MLP neurons of a small language model. Each row is named by its layer, matrix (gate and up: input weights) and neuron, and shows model dimensions 640-735. Each number is 500 + 50 x the weight over its row's rms, rounded and kept within 0 to 999. Numbers have three digits each. A neuron's up and down rows have the sign that makes its largest values positive.
Before each neuron's rows, "fires in" lists the words (lower case) most often at its 100 highest values on Wikipedia text that the model never trained on.

fires in: "who", "that", "nasr"
L5.gate1969:451494502454505471499536452588472588564489538548490477498471491547572487482470479528480509403499499557513487445390490443500514492472549531439550584542623520557537469475392530472460563470484485544498432454508572479460628529414513484424501472549515544556446485508537458499509506549540468470
L5.up1969:531526505491431410476503489475500516446519566449561486512461472484531490490505517495498461512586564470460536572460532445555506454562442585514571470398561479550497513591522514495561451458506505479547439518564530501512429617429501478477551539502497444469610419533413550438489530443543477404

fires in: "on", "through", "in", "of", "limewood", "to"
L4.gate1866:507460508491569580539451460473482450519402410502515524522482472450489457471487434464491519448475495584516567521578533492425502476503424579528544548488596552458552510494466520401429463599458479447626461429409592449411504541560450432496464553456467518547472539408439445435609433468539454627
L4.up1866:534533491412493495499487457570534489490505414468480513508484521598537555462517430436456486563564512474484459477596549474530537487521433480383427484563534507454509452503495582543503506468520489494529471451555412513505491386388539487520570455464398470534532477543509518520596538521538502451

fires in: "march", "july", "april", "9", "may", "february"
L4.gate1834:485530560511477508497499464524585450577490469527530591558556600570469397492535573504520458594576486491428457459611414522419543495518509397486496537426408507457451475544470505535469561472564424536561480483451480550598453533517470507485531485421501515536517585535506458414439401637523551577
L4.up1834:489463427429513554524454540533537524435468543506528493392526560628472610482405516468445576411498497569485485541486479540508487614434519527522468480566542513586583520430449480472466541489507581456438502493478531448410456456554473477497462460488570464608537505528503505444516478534594625534

fires in: "of", "from", "after", "for"
L4.gate1404:544542404430465464497291428512477494515380574521496595475492533539536480490560545572508591512492541455510553513507407468530466564451535596496490502540515482405533487470592530407409605523442514522515499518471593459478568502565487364439483616477537469563490476474502534463504525566491588424
L4.up1404:441451478592459507473606582495507512579509545503524499608546486522454458469498516498502463475509421410511508493569503539490406547485451510541495565489565504542544527571645509443530497529499495570439485444464534567510556493398483546462461552460457459514400476545469574549524421543463529491

fires in: "in", "near", "on", "outside"
L4.gate275:464438490505497472480473525519521471495523591511509419445502589471578520481448485408457520475581552460494504604423440447536515502446556448496504505471564493462510458531509429457447517436595467504446543521477437515523481496529398491487549414558473417527592494528440525562529562441409499533
L4.up275:455474483426445539480545521512521477597544448430500465472444496599544520488496536392467474521527488469519564523499478472466466423474492527478461509453479507416553454539405511456475543477528470446472525452404526449465532521454526449522466546570477408459503504537521569514569448480532486607

fires in: "in"
L4.gate655:456555537553482507441421576453546564590468491535448472517534412538485513494554507397506578504592446415467545526488567473443501400452539451538496435548427535448526521567599495422497550426541533418532499487523516498507629555459478492513484504599458480464444478580530545562445438515483513569
L4.up655:577468424446438484469449429422526470482378580420515388561529444493435524486459533444468496504470543599503585538510490543411539478501533688451487457604499477532444515477499532492454447451481511425577508421490528453591479494512421502528437514482454571448534457463464529453490453519480532483

fires in: "and", "to"
L4.gate514:547492522443535540572552526429383398545411466465440487540562477522425541473540471540503461505524474482480503461473530462408449416530501480481561465499491491476451474553463572485406451452385453547515475477477541369504512570516491500561460552459566535438519464520541455452466444579563477529
L4.up514:559554518572521432472443419427385536481363457442561440522427486438491589497421491500345501431458563440504493477597522433466579476605497482602532481445484576595399569524484490483517510445470616412528550443510346534491457502510500452488519496533504445468505590490503585513475448493394475426

fires in: "of"
L5.gate1762:586459418530476541464527515451429508502474517433512516506533447548503510464541402555523450492501507584496572409489500499492475602583464451544463512510564500460438524424384458454472509543422463433552447478542455449471475606546479382450454582471521488507524541512434493522471485432505487557
L5.up1762:531540428595467528497463502524517547492396555452535440544522515481540522538503498509510483498446459539487573457597525435532506449562570590532438494480513446468586505515510418436483512480444396563537477503531550500532558505460449534594485544415470486537525458515491505385465445519514442575

fires in: "night", "christmas", "goldfield", "homey", "brown", "day"
L4.gate1667:574471581445535443448461589486478385456448465431586593540578510560426465470418562555545498433499559429398470518576500511494474459493474440466501528521484499567495489481442519482600529518484487574476456446545529419503390519585534522409482531501486500371509422480439407570487466562525469443
L4.up1667:448570451475575533518520494480565558496472476521417430565531480555467446495482561500517447555396471558478542529547549487387499511442408427606377481430534523438510478558514482489514507489447504518445540533484501414504506489550565410510511560587560547478516409493433481437497479493449490482

fires in: "her", "she", "him", "his"
L5.gate222:579463498484581599477467514559533485505484522501559459495473482475464424454473543568506550465471571546538523502446463525562548525467490527487565522472539442534524539428521450488554420533468571574534534450545513471560504569518596542514439562487568505540537518487432463583464469470553535479
L5.up222:507514461492532473437519399575530497516544451465507542422556574504501534470533545551525529460523495552494471546460493475609548555466484520549466468550479468572533492442521416504490553466444523441432500492569440489498540497447452502494412409505394406465524500602383535472414393503478602550

fires in: "of", "as", "new"
L5.gate1494:576499533494510464430451522514514473406456593546512491435462491508467584505603557538480504450477518606483555533418509504516485471511478456534491511525518425502513439630520559503495560496548380502565468531502543503506512631442495549610452489476518449498499554438558582438569572487549444520
L5.up1494:490579506410510514563523537623575580547503490553430483507529532482525542496450566579449459437439521496518635540509398532582522488590420431549519517473488490559619512495409413491500517499490491570477532526522486516430555570490582595498458497440528472463464491472539506434443595530486447543

fires in: "n", "nl", "january", "w", "e", "noddy"
L4.gate2206:432534507554450536571440547480438499554429413500543527513457486567468509475524593589480553482503489469437540438537499545591474549524553549467519441606567521603361498474507527574487539460460449462473446524448490498460519455463471370531595498446415486526578478608492490538487463508422535492
L4.up2206:497608552436459456526466608472517391544560434475466447482537484495478466437512473443535568520483533459503531446547577580390534578493528525443541392543458526593522540507426480429536528479502429598436564565502507358530560511467477463575578503439499431506483457584440506543434471483546505483

fires in: "became", "are", "found", "become", "as", "be"
L5.gate1012:465515466580456518467532590559480558524448447540494529504432526476493523416551545433449386588479516447471471503459539520479560445429410520466519506541455530490486517486563525382568507424482496467498512461572524522550481449478460427400560511602576541508421457521444466555513556462561535452
L5.up1012:465441425500435464571462528390578462547444607424551458532493539419497501505453619511498512548525545592479533501535435509521498577530559538458533484464530445585534443448384506487516415568454501571499545490487482542554407447504512429484474511558456595450506622544376458584509505561501499553

fires in: "an"
L5.gate116:549487446481535491388572458558519526443511534463524480458445587422454514491594514523455517540429450470483491421510583484532549585574388499496517597423473498497462462444460529604548513555538538487448587344433552517482587472507535449564499566445525563491535460567623487497562419426517448466
L5.up116:508592469478597525469540492590518519468514519498427493547422413521561512574449538519528508538516466472470401538534491505508382635531541479571372508508469444519528482540488545570500412455418453504516426472580540525464548509464487442458590467500518520491417545524460460511499561509489471473

fires in: "from", "to", "with"
L4.gate1162:476474530510516576545486504402534529427527549552553542441458464513572556495470496565464600433566489563543468525503553509418521427469439600523524462445461611484418520567516537448552489541552493535491484455457494509530606437570449459478492498481573493460499487467486475567555453575587426424
L4.up1162:556589467583433456474475553487544536536507512453510535474506507540491482497454485478474472507445521431457521504482562543406553447443513443606560547425368486430445478563496440496460483520577589532528562518551472570570603486509489471527499496541485532539479485361507561475532510486466422564

fires in: "in", "championship", "held", "played", "play"
L4.gate146:541517473478510514541539511482484430491465547545519520461480531531495570547543543425414499491579508518445453462458503521542452554459555479423534490525554387521509506453445481521431496397475537537424577503476501622545539444485541475475533375614495458536544379523505433439439445467506468541
L4.up146:583514484509474483520552485505620548395457470464408548547477449604517482469634545538536546539461506580516473547579441495595581481470541627427459469519486580540407514499600523505463496474486548437498503511524472491487547458462491420575482479445473554519530517475461510532501568569508529539

fires in: "her", "my", "his", "herzog", "your"
L4.gate1734:548456481594514493530487606515521461531548553516513427533405571630494431474556480536544500475442528545468473629589465464595427467548515509490557425397508507532412562539453495538448530553516490550445615444490505457479500555410432514407375493438563518480507508503404564521622596514500497509
L4.up1734:515499524537551497385513524486523548518612510524412423469443533495452487432439496573467430472522562550559504511545536453582494478616528581600445482443518523539535565551525526513495462484491500514497576465489557440584502499499486545522479536556530520473491473453524501520530540580518471526

fires in: "to", "left", "from", "of", "moved"
L5.gate1761:447465541463448524521456555532535450481450465419412543456474577541483505500456500397451431404476449446492392520571551533593591496514463595462455538476490404493469365507441539561422462539565604509478414509442571405523533579504529434459418555473502530492461530462510538461489494514454542451
L5.up1761:560469543559530610447457517533431502505437558539596486426616484412509483499485523547412570501539445485516535496522503542479451573532525449451405546523552498468439530483555523522546545459435430520438454441510458506477457528544493539541615498487522554484489505486517658564526515613596483499

fires in: "may", "september", "january", "july", "june", "october"
L4.gate1013:549445516535450589437502555554505473434450490453487501496576476579508448471536437544496484580604511471449417379593527476492413596550447464419612572533572495533495493498467505532445548452383473540545496487487574423478442510539483543528514560492466595515454545457465469546458434479497569455
L4.up1013:504483497515514483616533526612496493587412574502501518488583469579534435491546526489524537515583502559488482574545521571544342597557539418492396572528457425505503546504549560447512577426461560525537501492510520469549414553590512480597467458481442485518459420460514459481507492441461474540

fires in: "of", "among", "you"
L4.gate795:528484463481505512500484635414538573531403511499508487432459536527541546457551446494470486478525490419542464525535445543451437528491587549459525527498532472525442536404624495459574406481485424451446504493451448413474518428500445499515478512460559500483547565487513560532442468503454528496
L4.up795:482489478468563429417471462528464519483450538551506419427579565483536522528513496571508473488521542498465465545519425563568514619514527416491527462450525497537455382500523473557497449520558501517483572565454480506628533484490482476539422502437504432461492521444568601465421473479500467484

fires in: "united", "of", "los", "loss"
L5.gate2015:494454472582466503463512461621435539514425514525526565493450545500509480508443540537499444488533548497432560495445428463491541498547484441510530569436547466532529447507487549514547550380536540491479619492549543567473503552547502556465492459498472522540594531469595457524470546455519526515
L5.up2015:486529462524452467454557472466452511532479428554531484481455512547592418490505435466459519538455455540531572521511587505508481471445466496533586446471546486557574505528512425427526553478526503506552546560550566526426582618569470539538449528523442457494497496569434534486494428553422504467

fires in: "to", "helped", "help", "helping"
L4.gate1427:495562449519507543531455519465478501518464518493507516504444432554462525633499522476409456508554519497478462438512543530458517422459434491554588463509547511442430516529521520458379554574564533455508567464545536453463541606436466378521451519463535521481461617577451537486450462369529477521
L4.up1427:497420491573534571487489511442469516592526531518441502470502448461531584503545478546421524505516545518479508555457556472432450431447435537468531548547482446494524455372501504424417501542591443559493503456429512467520502485493494442487540452562377499537422471607494490568586507436460438454

fires in: "one", "this", "new", "an"
L5.gate1038:581611509438472447434546572510535551482508478554459520457584529495519471414481481451530424496504525478483446521515499484485583481488469450515510501490518501475570498541490446507622483553532469542331577403513577472541492432547501439416481521463453373418430408513449426448441509519500514407
L5.up1038:426483455432526507443467520552468405428468508472490599522524478466520512522502510415589552411491442525508487414518507439509447520515466603619527500508487560515541519488463499543543587513527503543478553474533507500460551521477484542522511483472417531416500566453531530383469468585466508554

fires in: "played", "served", "playing", "working", "worked", "lived"
L5.gate975:406425472562476594500485455473510550470523643482563531422473476518453524538576615514420480565510422426415480465499448469457452525454487487490473449484523510504370539526537526485550457530313473528426443570602495515524628578485527491461501581442469469484563481457587474538448530487545532448
L5.up975:458432579602491488522532553518459469433584569500477544566540511518555508445429439536517495589509555564515524445554469450473387481439498441463504453516507430536415556541489601499483572473424498401327571460492550426391528510538485484519532566548402492517472518512498471451471502555445456557

fires in: "and", "of", "within", "in", "around", "at"
L4.gate1619:594471540476497613576474516488465552528498468511536512391519425529502598570525373486493456497451481442524486491437517471532531482482511588475520483515515540434527535479406501507526477416463442552508472529481488543544586363572511456546537485563564570489527461457463536529480607558500580470
L4.up1619:484570499533486456525593418413509534495541397464536454489485461546561484520460467441536439532442445521563543557524479583522516458500499564504421485542501574473593526499418487467530511524513514432519503448589461517502501524452504374493491520472551525447509487423453554505516463468541518499

fires in: "of", "all", "allmusic", "among"
L4.gate740:489428592466459378429582517484523574443458397503484520467478397581450470435545510493430438465463581576516492455522455588498463511518549504537611551422420553481541480467383494510450461433522442482540444485465403503528516441469528483482470574478412554605508534519528564510482546523542462525
L4.up740:506598533450528548475444412486563494427507558493598513493448539543424524561482551561399485540482456469516475533429384489497494578480497416529460488440464479509489466553358528528489523525459549455500478533498516528492561493449488516522502458548514514547410491535520496585460555511407554552

fires in: "of", "century", "francis", "family"
L4.gate1123:560404443478501533471489548539476520429506568590534625484538589483374451481451421528570605453579550560496427518458519439508425490513461434566627464418534485569497438499568463420556489511563497492441548457556441443442583442493377543521514393557490494489509523467563504522477482425503558393
L4.up1123:490527539528444494481521456465546416529460529472506541564522550490608491526468462450533513596491556550457539500493594540445499482454519480458546513498545370546567467551460560459493513448478387511479545438468433548514450488509522564475499500569553398498498509444501481510528461557452471581